config.toml
n_layer = 11
n_head = 2
activation = "gelu"
norm_eps = 1e-06
init = "uniform"
init_std_up = 0.0533
init_std_down = 0.0267
warmup_steps = 200
seq_len = 1024
z_loss = 0.0001
steps = 5419
MLP neurons of a small language model. Each row is named by its layer, matrix (down: output weights) and neuron, and shows model dimensions 80-175. Each number is 128 + 32 x the weight over its row's rms, rounded and kept within 0 to 255.
A block is one neuron, or neurons of one layer that tend to fire together. After each block is what it responds to, as a language model described it from the Wikipedia text at the highest values.

L7.down198 [126  91 136 133 135 106 141  79 105 116  85 180 154 183  80 111  98  97 120 148  97 139  89  92 170  81 126 132 166 136 128 134 158 175 133 130 127 161 135  97  64 186 160 138  41 157 113 149 130  84 140  82 141 108 140  98  92 174 133  85 134 111 138 153 153 140 167 138 117 187 171 171 126  97 112  96  77  78 182  95 148 106 134  98 139 163 141 154 133 104 132 122 201 104 103 132]
L7.down211 [157 126 150 146  78 131 121 110 133  79  78 107 186 101 181 119  85  94 151 169 164  93 115 180 108 137 166  97 139 144 150 154 111 193 211 141  87 111 141 127 125 190 135 121 117 131 149 116 112 120 124 120 156 103  63 112 201 121 131 139 109 155  78 151 194 139  73 123 126 122 169 107 124 165 117 121 167 150 143 152 161 159 104  98 125 199  61 157 155 120 141  90 126 148  93 127]
L7.down230 [142 117 133 159  92 157 110 147 171 152 182 104 120  63 100 116  52  80 170 184  71 174 188 127 126 167  57 213 147 118 110 108  65 156 106 146  81 129 122 117 108 116  62 146 124 107 138 175 153 117 163 123 120 126 131  94 156 119  89 170 127 113 107 143 142 165 133 148  83 108 169 125 138 150 116 169  94 144  94  51 132 115 109 135 135  80 102 180  78 121 137 119  93 149 134 146]
L7.down287 [162 130 154 131 153  98 152 151 110 142  98  97  85  62 103 167 128 126 103 138 122 122 173 117  98 146  93 153 165 146 148 161 117 132 100 139 107 174 145 109 144 101 161 153  85  90 126 121 164 131 155 178 110 110 128 118 174 144 169  90 161 129  63 159 178 163 125 135 157 135 127 161 149 132 176 189 148  99 101 167 104 106 175  74 132  90  97 136  70 134 169 107 147 134 112 102]
L7.down461 [102 160 128 154 151 108 159  89 119  97 164 135 126 135  80 108 108 109  88  89 158  91 119 105 116 172 134 146 123  75 140 116 131 123 111 123  83 159 164 110  73  94  87 101 129 108 147 103 116 139 101 148 163 166 167 165 142 167 102  57 105 110 147  54 134 163 150  99  75 115 131 119 158 176 148 122 113 169 129 117 135  98 144 143 122 148 136 119  87 163 110  78  90 115  64 122]
L7.down537 [ 84 137 140 128  84 149 145  97  86 166 147 145 119  83 151  68 154 120 177  68 143 165 111 136 112 127   3 110 162 130 107 120 153 131  75 115 174 164 170  96 178 184 117 159 115 152 176 155 134 141 144 165  92 104 144 152 161 103 135  96 158 109 124 104 133 117  89 141  75 125 147 148 116 162 135 145 132 179 137 176 139  87  87 168 154  76 108 108 180  40 163 170 123 155 190  84]
L7.down578 [121 131 102 137 168  94 137 166 171 105 110 147 108 125  50 134 183 127 111  58 180 129 151 163 124  92 160 101 160 137  92 158 146 142 153 116 144 129 159 126  93 110 165 151 109  93 129 105  80 143 144 110  99  92 158  92 181 149 114 110  58 152  92  76  75 107 140 128  96  91 177 203 134 170 132 135 111 170 142 167 111 157 162 157 167 102 138 129 109  87  97 142  76  93 113 107]
L7.down751 [126 148 118 106 114 127 134 128 164  87 137 134 103 110 167 119 106 165  22 141 132 102 168 137 150 126 140 143 157 130 132  82 139 154 136 120 117  87 122 118  95 175 134 143 113 146 123 148  71 179 130  84 100 166 116  86 122 168 144 109 173  88  98 131 103 149  72 129 117 130  40  85 141 137 100 142  92 129  74 110 112 144 154 152  55  52 121 174  93 148 196 155 123 140 132  60]
Responds to: Mid-phrase connectors and word pieces. Commas and "and" that join items still awaiting completion (thousands separators in 3,000, "second- and third-", "the 3rd,"), table pipes between column headers, and mid-word pieces like re in screening, outbreak, trees.

L2.down153 [ 78 102 157 124 170 106 131 131 138 109 115 135 114 134 123 165 159 143 102 114  89 137 131 123 163  99 144 166 197 123  50 157 138 145 122 126 163 107  93 152 109 138 155 143 205 140 161  79 149 107 135 122 110 123 150  96 148 167 144 113 124 183 165  82  91 104 115 156 108 119 143 172 120 160 173 138 199 155  48 164 167  79 123 134 120 159  71 154 114 172 182 179 100 145 145 170]
L2.down317 [100  93 127  90 108 179  95 141 130 136 210 138  86 196 101 107 131 168 119  93 120 123 101 147 155 107 122 128  88 150 146 156 138 147 140 128  94 107 102 100 184 109 116 126 148 123 190  82 179 129 157 153 148 155 157 128 127 158  98 114 155 181 134 106 101 138 152 135 114 170 117 135 172  88  99 154  93 135 129 180 179  67 130 138 139 170  83 122 148 200 128 130 194  26  95 179]
L2.down453 [154 150 158 124 123 147 153 154 117 121 104 148 117 182  62  94 140 120 104 136  69 188 155  98 161  85  96 156  99  79  89 108 204 107  75  99 132 123 101 138 126 178 126 139 107 125 132 121 113 155  73 108 170 136 159 156 110 131 204 123 150 135 166 114  95 204 168 181 108 128 137 162 106  60  83 100 139 109  99 105 103 134 134  96 109 149 145  99 141 128 111  92 150 179 151 146]
L2.down458 [111 143  93  79 116 197 151 121  94 160 152  82 138 137  73 138 152 138 122  96 144  83 135 151 151 101 105 158 144 151 121 142 121 165 103 139 130 115 107  91  99 135 116 132 125 126 127 172  83 186 146 111 147 132 102 127 108 136 121  82  82 128 128 133 113 119  39 107 110 135  72 136 169  95 175 126 170 157 189 153 127 117 169 114 117 120  95 151 139 101 159 146  93 139 109 130]
Responds to: Mid-word continuation pieces. Middle subword pieces that continue a word already begun, strongest on "om" in "becomes/becoming", also ar-r-ested, A-r-temisia, al-le-ged.

L5.down157 [121 131 153 122 141 159  79 108 159 137  83  98 146 100 149  98 139 146 132 116 135 139  94 118 159 107 101 123 118 114 180 109 126  86  83 102 123 157  71 138 101 178 147 150 133 152  99 127  94 106 146 190 105 144 133 152 143 109  83 142 149 158 189 113 117  78 152 136 122  86 183 125  96 150 100 174 106 106 168  89 127  97 121  82 116 150 120 119 110 122 111 105 112 106 182  80]
L5.down261 [155 143 100 196  88  93 147 115 152 116 135  66 102 137  81 131 144 140 126 123 173  81 195 117 125 102 155 121 126 145 102 102 106 135 152 180 129  68 118 155  82 170 143 102 102  94 123  72 131 107  27 104 145 146  78 113 133 128 138 171  70 164 115 126 163 158 122 164 149 144 186 139 167 166 177 155 175 127 129 143  91 165 137 191 102 128 133 122 177 112 150 157 123 120  77  88]
Responds to: Mid-number and mid-word pieces. The first digit after a thousands comma in table vote counts (1,087,550; 2,627), year digits (1778), and mid-word fragments or abbreviation periods (U.S.).

L5.down217 [129  95 108  90 102 127  86 110  95 159  95  47 152 180 165 131 170 106 119 203 131 131 110 105 146 166 168 146 165 108 149 174  88 137 103 141 140  82 143 141 132 104 145 113 127 159 110  72 115 162 141  87 131 125  97  88 106 136 131 135 153 146 177 139 142  95 113 126 135 128 118 159 158 193 103 195 191 106 162 122 127 132 145 153 127 170 148 152 180 149 126 133  87 149  95 149]
L5.down681 [147 121 113 131 124 148 149  94 114 101  63 121 119 153  91  74 132  82 118 148  73 112 101 132 152 153 113  57 181 119 129 109 158 161 109 120  88 142 168 184 204 176 160 147  93 216 132 111 180  72 129 110 145 171 114  77 118 149 142 146 137 123 167 207  73 103 111 123 141 129 129 141 111 189  85 120  97 118 174 184 131 102 113 189 122 138 110 119 105 172 125 105 146 133 127 186]
Responds to: Pre-verbal adverbs. Adverbs placed between a subject or auxiliary and the main verb, such as "can also", "originally scheduled", "was later", mostly the -ly suffix piece.

L7.down72 [ 83 102 186 136 108 107 194  84 134 189 118  68  92 102  80 100 143 118  92 101 183 111 179 145 119 163  96 143 170  76 148 115 112  55 133 126 165 158 134 143 131 113 147 101  99 112 101 141 168  64 179 164 100  70 166 185 126 158 101 149  89 138 110 180  85 133 112 152 150 100 142 136 133 142 124 182 115 141  57 131 148  81 188  73 143 117 148 163  81 127 130  66 126  97  99 149]
L7.down91 [154 156 157 150 124 173 127 117 114 158 182 101  52 164 152 158  86 123  95  94 133 103 200 141 154 159  96 135 194 167 134 193 162 112 142 108 145 181  86 155 171 113 104 165 103 169 157 150 182 103  69 182 134 137 126 186  50 136  70 129 109  78  78 145 100 112  94 117 140 173 109  77 102 175 137  59 127  83 114 139 188 119 120 147 113  99  78 144 126 148 130 152 109 212 167 130]
L7.down171 [147 128 123 137  85 119 127  84  67  93  45 145  92  82 111 126 124  98 122 143 120 123 141 153 158 148 168 134  92 171 121 165 114  94  65 195 148 163  93  68 131 119 139 142 140  99 102 116 155 162 114 101 173 131 194  99 198 156 142 145 159 122  88 115 123 101 100 195 168  91  90 130 169  79 152 159 150 182  78 100 181  85 125 138 201  94 138 127 101 123 148 106 122 156  98 155]
L7.down364 [124 110 150 110  97  84 162 104 121 136 117 171  92 165 109 142 179 138 175 148 152 167 113 163 145 163  55  74  67 143  88  76 159 108 105 134 185 151 155 178 132 115 153 147  55 101 120 161 135 132 114 104 144 154 144 101 153 118 141 141  82 179 122 171 143  95 102 126 130  85 118 122 148 155 106 161  69 154 145  80  95 136  99 172 115 194 165  73 135 109 102 151 129 179 169  53]
L7.down532 [127 122 136 119 167 165 102 160 107 133 175 122 120 117 153 144 161 112  88 135 117 124 188  86 120  99 114 160  98 144 120  51 139  73 131 140 151 165 215  82 131 115 130 123 154 143  91 161 125  67 169 198 139 118 180 130 121 127 111  90 155  97 153 147 132 160 137 149  75 117  78 121 146 208 146 137 118 142  58 168 184 107 106 137 184 133 178  90  95 132  98 163 142 109 157 140]
L7.down600 [117  92 138 146 128 143 139 149 103 162 146  70  78  80 131 170 135 147  98 164  98 192 119  94 140 112 148 101 153 105 160 148 124 171 130  82 140 105 111 161 105 139 109 173 132 130 118 217 163  90 110  79 140 118 144  89 166 100  85 159 136 141  98 133  67 109 145  86 161  85 197 116 158  86 119 147 134 151 125 113 146 126 109 108 153 125 116 126 132 157  89  82  88 174 167 146]
L7.down614 [116 132 137 148 170 183 156 128 167 166 123  89 152  94 148 137 136 107 151 144 113 114 129 123  87 140 168 142 123 145 131 127 124 147 146 100 195 106 131 148 180 177 169 133 127 220 147 178 154 139 108 179 145 144 139 103 126 182 115  96 135 119 158 159 116 101 142  82 173 154 108 123 171 124 143 143 170 138  57 187 173 149 110  69  64 146 115 171 152 184 122  92 107 130  96  80]
L7.down731 [155 111 156 153 219 104 164 122 158 159  94 131 106 133 153 117 117 202 117  94  89  83  96 123 136 118 160 134 134 163 105 134 106 107 145 192  26 129 120 123 114 155 153  99 174 171  97 132 123 130  88 143  91 191 108 159 134 156 124 195 148  93 121 146  56 136 141 201 171 140  98 166 158  95  64 116 138 123 188  93 129 190 109 145  95 160 144 112  81 112  72 138 142 177 122 125]
Responds to: Noun-opening word fragments. First subword piece of a split word, usually a noun after an adjective or determiner, such as ad(vantages), en(vironment), inter(est), b(and).

L7.down31 [ 90 154  79 221  94 128  95 148  89 112 143  86 131  91  56  77 134 148 136 108 133 126 171  78 127 121  99 173  89 102 175 143 113 149 130  60 149 123 170 131  57 133 115 161 141 185 127  92 104 121  61 142 136 169 139 178 156 149 181 187  85  99 161 140 159 129  87 113 168 106 149  77 183 132 177 148 199  81 167 187 179 153 127  79 114 187  95 163 156 139  95 158 131 117  83 119]
L7.down44 [119 166 142 126 190 159 134 119 180  92 118 150 114 156 220 125 132 142 150 102 116 133 189 146  98  98 169 200 148  87 127  68  78  70 148  92 116 167 144 121 129 119 148 122 139 108 101 175 112 101 127 168 165 139 164 146 125 185 126 182 107 148 144 110 127  89  84 192 163 147  90 145 182 101 157 119  78 139 159 128 146 144 101  97 160 139 124 186 196 179  86 149 123  54 168 136]
L7.down161 [124 135 141 127 125 101 164  86 131 162 159 126 124 151 153 173 123 149  90 137 154  71 124  96 147 118 160 184 146 155 143 139 149 155 145 128  73 150 143  89 101 104 100 111 141 109 149 109 127 153  66 141  68 172 135 108 152 195 150 126 128 104 173 146 110  63 112 126 144 157 136 197 122 117 154 105 178 107  95 138 107 176 165  81 167 114 176 120 140 135 150  79 140 111 139  90]
L7.down269 [123 134 134 120 174 138 182 128 143 149  98 162 110 168 116 163 152 132 134 142 184 169  92 124 156 163 106 153 152 167 155 105 123 149 131  77 146 218 108 176 167 105 128  83  92  86 163 142 138  97 125  70 102 202 141 122  86 102 100 152 123  96 139 210  73 133  47 146 163 126 171 142 197 149  88 122 134 143  80 157 154  67 134 141  91 132 132 145 151 120 108 144 142 115 188 133]
L7.down330 [128 133 122 156 127  82  73  53 102 117 132 107 151  61  99  93 146 124 167 181  62 106 110 111 157 133 136 125 170 172 151 177 138 118 137 133 108 142 154 165 129 111 189 157  80 103 146 163 118  79  55 145  91 147  67 114 138 105 118 142 142 118  99 145 127 119 175 100 145 185 143 141 155 134 115 142 177  87 153 102  92 144  81 118  49 131 129 159 119  85 131 131 144  59 175 103]
L7.down434 [153 150 119 137  56 158  89  75 200 104 128 109  96 161  90 116 104  64 121 163  85 120 128 111 143 161 100 142 133  65  78  98 130 118 145 165 145 107 206 149 117 108 155 113 112 181 124 123 126 131 122 148  97 145 171 138 131 109 133  82 117  78 111 138 137 132 109 149 136 173  77 144  63 158 173 167 136 145 143  85 138  82  99 138 181 154 153  90 110  66 133 106 113 140 128 144]
L7.down549 [126 147 139 142 134 123 138 146 109 185 157 106 131 169 103  73 112 146 149 111 123 146 117 129 163 125 111 113 118 148 162 124 115 166 137 105  71 155 134 139  50  87 107  84 158  86 153 154  91  83 113  99 158 131 178 131 111 119 158 137 154 158  74 127 176  80 138 158 144 129 145 130 160 209 168 119 219  74 171 153  93 137 125 113 130 144  92 113 160 173  93 137 178 118 152  93]
L7.down667 [151 132 119  98 137 134 118 166 111 133 134 140  93 154 194 100 151  95  89 147  73  93 112 139 145 139 135 122 162 142 128 156 154 175  77 166 112  90 113 145 147  79 148 114  96  74  55 145 120  99 110 167 107 149 186 107 134 145 146 143 165  70  78 112 111 108 115 169 185  66 181  78 168 137 156 139 201 164 150 100 158 130 146 117 114 118 109 111  63 144 146 166 117  96  96  70]
Responds to: Digits after thousands comma. Mainly the first digit after a thousands comma in vote counts and population figures (3,577; 463,427); more weakly, mid-word fragments like acc-ount, kn-ow.

L2.down234 [ 78  84 103 185 132 174 120  87 146 177 118 128 110 192 127 101 131  84 166  76  81  63 128 160 152 128 181 154 169 122 104 147 133 167 189  95 141 143 123 140 136 188 172 111 115 105 143 116 117 164 136 178  82 121 103 148 166 167  93 122 136 108 116  82 177  75 124  97  97 159 105 148 148  65  91 118 104  95 145 109 157 151 134 123 132 124 132  92 202 188 134 160 126 111 171 164]
L2.down259 [132 192 173 139 113 114 127 157 148 118 163 110 129 146 127 137 172  97 183 193 187 124 132 175 135  91 168 116 173 110 123 114 118  85 158  86 119 152 115 115 166 165 223 128 143 148 185  98 105 133 134  71 173 115 166 137 142 146 135 191 156 113 124 163 151 109 135 149 112  94 101 132 102 112 162 158 104  98 109  61 168  89 139 112  91 142  87 151 170 120 156 142 173  96 192 183]
L2.down409 [117 125  56 130 120  75  66 142  98 145 148 112 114 120 128 155  99  85 117 167  46  81  85 140 128 138 169 138 174 124  93 116  84 132 176 113 132 104 133 207 125 131 106 106 186 119 108 146 119 126 175 118  75 130 205  61 123 109 127 167 112 113 166 107 114 120  88 133  66  84  74  95 113  95  97 156 126 157 141 108 128 138 159 101 115 121 140 133  80 130 147 128 183  96 178  59]
L2.down552 [ 86 142 111 106 142 153  85 131 115  99 119 159 169 114 103 195 104 117 146 141 114 116 201 105  90  80 128 131 152  84 167 130 110 123 145 133 135 125  77  94  88 128 138 119  79  54 137 184 131  82 155 175 141 174 147 171 128 148 174 125 126 119 134 154 169 121 120 124  74  98 149  79 138 125 114 114  78 112 130 202 132 105 157 139  91 137 167 194 191 176 142  95 131  95 143 114]
Responds to: Clause-linking that/which/who. Fires on that, which, and who opening a clause after a noun, a reporting verb, or a comma (said that, adults who, in which), also on demonstrative that (later that year).

L5.down153 [ 93 106 134 173 183 156 129 111 123 144  96 127 113 179 164 116  77 155  97 164 162 151 115 127 102 105  66 126 142 123 201 134 128  92 166 181 118 112  91 119 167 172 162  98 163 128 164 141 113 121 198 133  72 160 159 158 171  74 181 108 147 136 143  92 140 128 155  91 143 143 138 143  92 100 145 136 110 110 110 158 145 143 139 114 144 134 110 150  74 135 120 126 108 105 102  93]
L5.down320 [ 99 164 126 152 189 108 132 178 153  76 207 182 165 150 118 165 143 156  84 133  71 115 100 107  78  98 162 140 128 135 116  90 128 125 161 152 144  84 142 130 124 157 128 107 142 133  24  95 122  66 110  97  74  94 104  99 101 159 135 111 117 144 109  89 156  78 140 127 159 114 115 136 107 140 114 106 134 102 120 127 164 119 157 155 151 152 136  87  69 106  92 169  71  88 117 163]
Responds to: Comma after introductory phrases. Commas closing a sentence-opening phrase, usually a date or source, just before the main clause: "As of July 2026,", "In March 2017,", "According to the institute,"; occasionally other clause-boundary tokens.

L2.down76 [156  97 104 139  91  85 155 125 180 138 153 148 193  56  93 142 105 145 104  95  92 123  70 116 151  70  86 125  86 152 124 109 114 105 190 112 112 143 110 148  93 106 147  80 141 148 150 129 190  99 126 167 122 108 186 153 140  79 145 122 112 173 124 183 129 110 121 129 172 130 100 128 125  82 110  86 148 122 114 113 125  84 151 130  98 111 152  71 167 107 181 136 155 116  68  68]
L2.down120 [137 122 133 128 134 105 152  90 102 134 133  81 136 118  47 111 136 174  85  84 100 146 136 100 132 121  68  90  71 186 127 133  91  97 141 196 155 101  94 145 158 124 120 145 148  76 113  70 164 120 140  99 132  78 197 119  93 122  85 180 182 139 103 151 134 117 132  96  98  81 180 157 137  98 147 124 152 144 118 106 191 150 108  96 126 160 137 139  84 124 147 102  92 169 129 117]
L2.down170 [140 158  86 120  71 130 127 125 118 129 181 163 156  90 112 167 120 158  87 123  97 181 105 129 215 117 114 146 139 102 134 148  72  76  95 104  95 146 152 160 150 101 111 100  94  98 126 139 122 152 147 130 173 102 150 159  80  94  69 156 120 161 141 121 132 139 158 185 143  87 123 121 132  81 145 124 188  45 132 108 135 158  86 168 102 198 176 115 124 168 141  93  86 113 163 121]
L2.down392 [ 99 103 138  81 173 107 155 132  89 104 150 116  84 163  88 101 123 114  93  88 111 177  96 143 165 126 113  84 190 107  95 142 139  94 149 111 116 141  75 106 117 121 147  83 150 153  95  60 111 131 105 107 110 119 151  98 149 116 190 131 199 166 121 141  49 114 100 114 120 109 176 162 120 212 121 129 147 169 180 180 115  67 203 145  93 146 111 154 179 100 103 113 136 152 164 178]
Responds to: Closing quotes and clause boundaries. Closing quotation marks ending a quoted sentence, especially before a paragraph break, plus sentence-final periods and clause-linking words like but, so, by.

L2.down71 [193 117 115 128 168  58 110 190 136 120 149  85  99 127 149  94 166 154  99 138 137 112  49 135 133  82 175 154  66  55 136 177 100 178  76 135 141  46  91 113 168 153 115 157 158 107 149 184 166 113 154 109 152 122 156 137 155  92 119 115 102 121 140 156 121 133  87 165 138 130  97 151 155 118 103 127 148 164 141 136 143 119 108 127 115 167 215 139 152 176  89 122 147 101 123  89]
L2.down370 [112 146 150  95 131  71 128 108 129 193 115 181 150 180 153 112 224 175  96 146 165 115  90 111 135 129  91 138 148 132 159 176 136 158 116  96 135 132 183 110 169  52 146 151  97 103  80 149 185 105 130 135  90 148 102 133 181 103 106 162 113 122 112 139 144 129 160 117 117  93 145 110 119 161 164 133 146 158 137 111 160 140 102 169 150 118 140 184 123 147  83 149  95  66 106 153]
L2.down513 [ 89  92 168 108 147 109 122  86 160 160 177 177  97 122 128 128 136 151  91 161 155 137  84  81 165 114  72 111 168 115  78  61 149 135 162 104 158 138 106 131 136 166 104 122  83 127  93 133 140  86 108  55  78 156 126 185  92 110  71 209 151 149 170 129 174 112 155 125 150 118 119  98 130 144 132 116 115  84 103 142  75  98 155 100 150 143  97 153 153 149 150  62 138 134 134 117]
L2.down755 [148 136 117 155 149  95 148 124 104 173 139  88 120 125 139  98 126 153  45 107 187  82  91 123 126  92 117 135 160 133 103 123  98 159  90 127 166 137 118  48 114 172 153 109 153  74 163 165 111 124 174 139 114 105 167 153 158 128 152 107 133 108  96 108 132 123  51  97 148 162 137  96 175  97 179  43 148 127  99 187 124 130 166 106  91 140  97 174 177  97  93 143 178 151 126 100]
Responds to: Word-initial fragment pieces. Opening or middle sub-word pieces of longer words that the next token completes, mostly ad-, gr-, -ign-, sub-, as in ad|visor, gr|oup, res|ign|ation.

L7.down46 [ 96 106  80 137  66  88 147 116 128 110 126 119  93 100  90 176 113 115  95 153 152  80  93  88 136 133 131 133 139 132 159 130 143 136 106 164 109 125 148 130 149 189 113  83 123  99 108 154 148  99  75 112 156 124 110 111 131 125 100 169 116 136 102 171 113 208  94 164 131  93 110 215 106 159 131 142 160 158 182  90 183 151  85 113 153 131 167 111  98  96 143 154  81 168 118 158]
L7.down58 [116 111 140 127  91 151  98 124 128 135  17 155 126 112 162 149  65 110 128  72 197 122  73 172 111 141 140 151 161 121 126 196 152  97 193 113 189 130 129 102 118 162 116  99 112 121 110 150 102  97 116 181 145  51 103 140 194 149 148 130 135 144 124 118 119 107 106 171 133  88 102 153 112  73 146  70 103 145 115 184  61 137  83  91  86 160 146 125 121  35 101  98 110 178 136 100]
L7.down194 [101 136 122 147 138 128  77 114 108 120 131 177  86 143 152 130 145 135 114 140 126 144 122 157  89 131 196  56 154 137 158 135  75 165 187 110  97 158 189 145 111 124 149 114 137 166 132 130 149 102 150 126 122 124 136 121 135 127 151  85  84 104  67  78 107 158  92 152 174 118 100 118 132 135 113 156  63 154 153 152 100 167 127  75 146 124 124 108  41 194 126 130 157 200 154 103]
L7.down431 [114 109 126  83  89 133 143 192 107 107  28 152 134 176 157  91 128 111 156 124 144  69 104 114 120 143 127 143 134 172 139 120  95 146  69 139  93 115 136 108 129 159 148 133 120 128 136 140 105 142 136 116 148 158  79 109 100 129  96 121 164 104  87 170  54 202  95 187 166  86 164 171  99 130 114 170 174 156 160 115 133 129 110 119 145 134 152 108 139 120 221 190 139 133  68 160]
L7.down445 [106 126 129 145 145 164 119 142 164 142 124 127 135 122  99  60  82 169 137 114 123 126 145 143  75 119 143 128 113 137  87  98 133 161 135  66 123  92 144 138 187 186 116 103 159 134 125 154 139  91 164  95 116  89 100 135 100  93 168 202 146 170 113 190 124  85 151 119 140 168 172  84 152 106  84 148  69 131 110 148  91 149  78 125 119 140 193 151 109 168 152  86 168 144  65 129]
L7.down545 [137 144 111 151 117 168 133 144 130 101 128 185 100  70  85 129 127 115 117  87 127 149 165 167 123 116  78 147 153 124 122  92 114 139 137 139 186 109 138 160 125  66 144 135 120 151 133 104  98 143  13  59 103 119  97 137 139  82 149  82 146 150 161 155 176 141 150 114 126 125 151  88 102 107 110 162 173 139 158 113  70 132 185 129 122 169 147 106 147 179 132 117 108 151  91 170]
L7.down717 [160 126  60 140 128 171 125 143 183 159  98 138 133  97  74  65 149 168 158 100 107 160 110 154 128 168 134  86 103 163 172  87 172 175 140  92  96 103 136 203 152 172 160 143 140 170 146 125 105 133  98 193 106 136  78  98 102  96 160 163 139 137 186 150  93 125  95 121 141 149 131 113 171 149 159 128 101 104 124  83 142 128 120 142 154 173  96 166 148 146 140 125 133 102 111 135]
L7.down736 [109 148 128 116 105 152 154 176 185 117 129 115 137 149  69 114 175 142 124 166 140 133 104 101 163 146 139  97  98 138  86 124  99 130 117 133 118 118 129 158 144 142 107  77 100 146 101 160 111 195 145 150 138 149  85 124 166 189  86  84 116  91 117  84  97 119  68 123 174  96  96 173 147  78  97 167 138 137 163 115 150 133 111 139 102 133 172 110 137 157 151 122 162 151 113 159]
Responds to: Start of main verb. Fires on the first word-piece of a verb right after its subject or adverb in narratives and plot summaries, such as le(aves), rem(ained), re(aches), and "that" after verbs.

L5.down359 [ 77  63  67 111  92 128  65 104 180  83 164 137 152 110 143 128  91 117  88 131  83 155 101 148 124 140 102 149 124  98 151 102 134 129 131 129 162 187 150 116 110 132 135 100  71 157 148 116  87 157 105 123 128 174 121 154 167 133 191  85 131  77 144 166  96 119 150 182  96 136 198 133 136 115 121 135 157  88 168 159 118 110  69 125  98 161 137 114  95 146 131 162 149 127  92 132]
L5.down400 [186 143  90 166 166 115  87 155  96  96 115  99  88 108 123 155 135  98 186 171  39 152 162 174 129 158 114 139 230 129  91 134 119 110 136 102 120 155 110 114  73 138 161 131 125  94 163  78 110 151  87 114 155  98 134 197 109 150 104 139  72 180  99 122 152  82 166 130  97 105 184 145 108 136  81 116 164 170 141 103 177  78 120  49  72 147 111 107  87 147 151  80 141 160 144  53]
Responds to: Mid-word consonant pieces. Word-internal consonant-cluster pieces after a prefix fragment, especially st in con-st-ruction, in-st-ance, out-st-anding; also ap in c-ap-tivity, ort in n-ort-hern.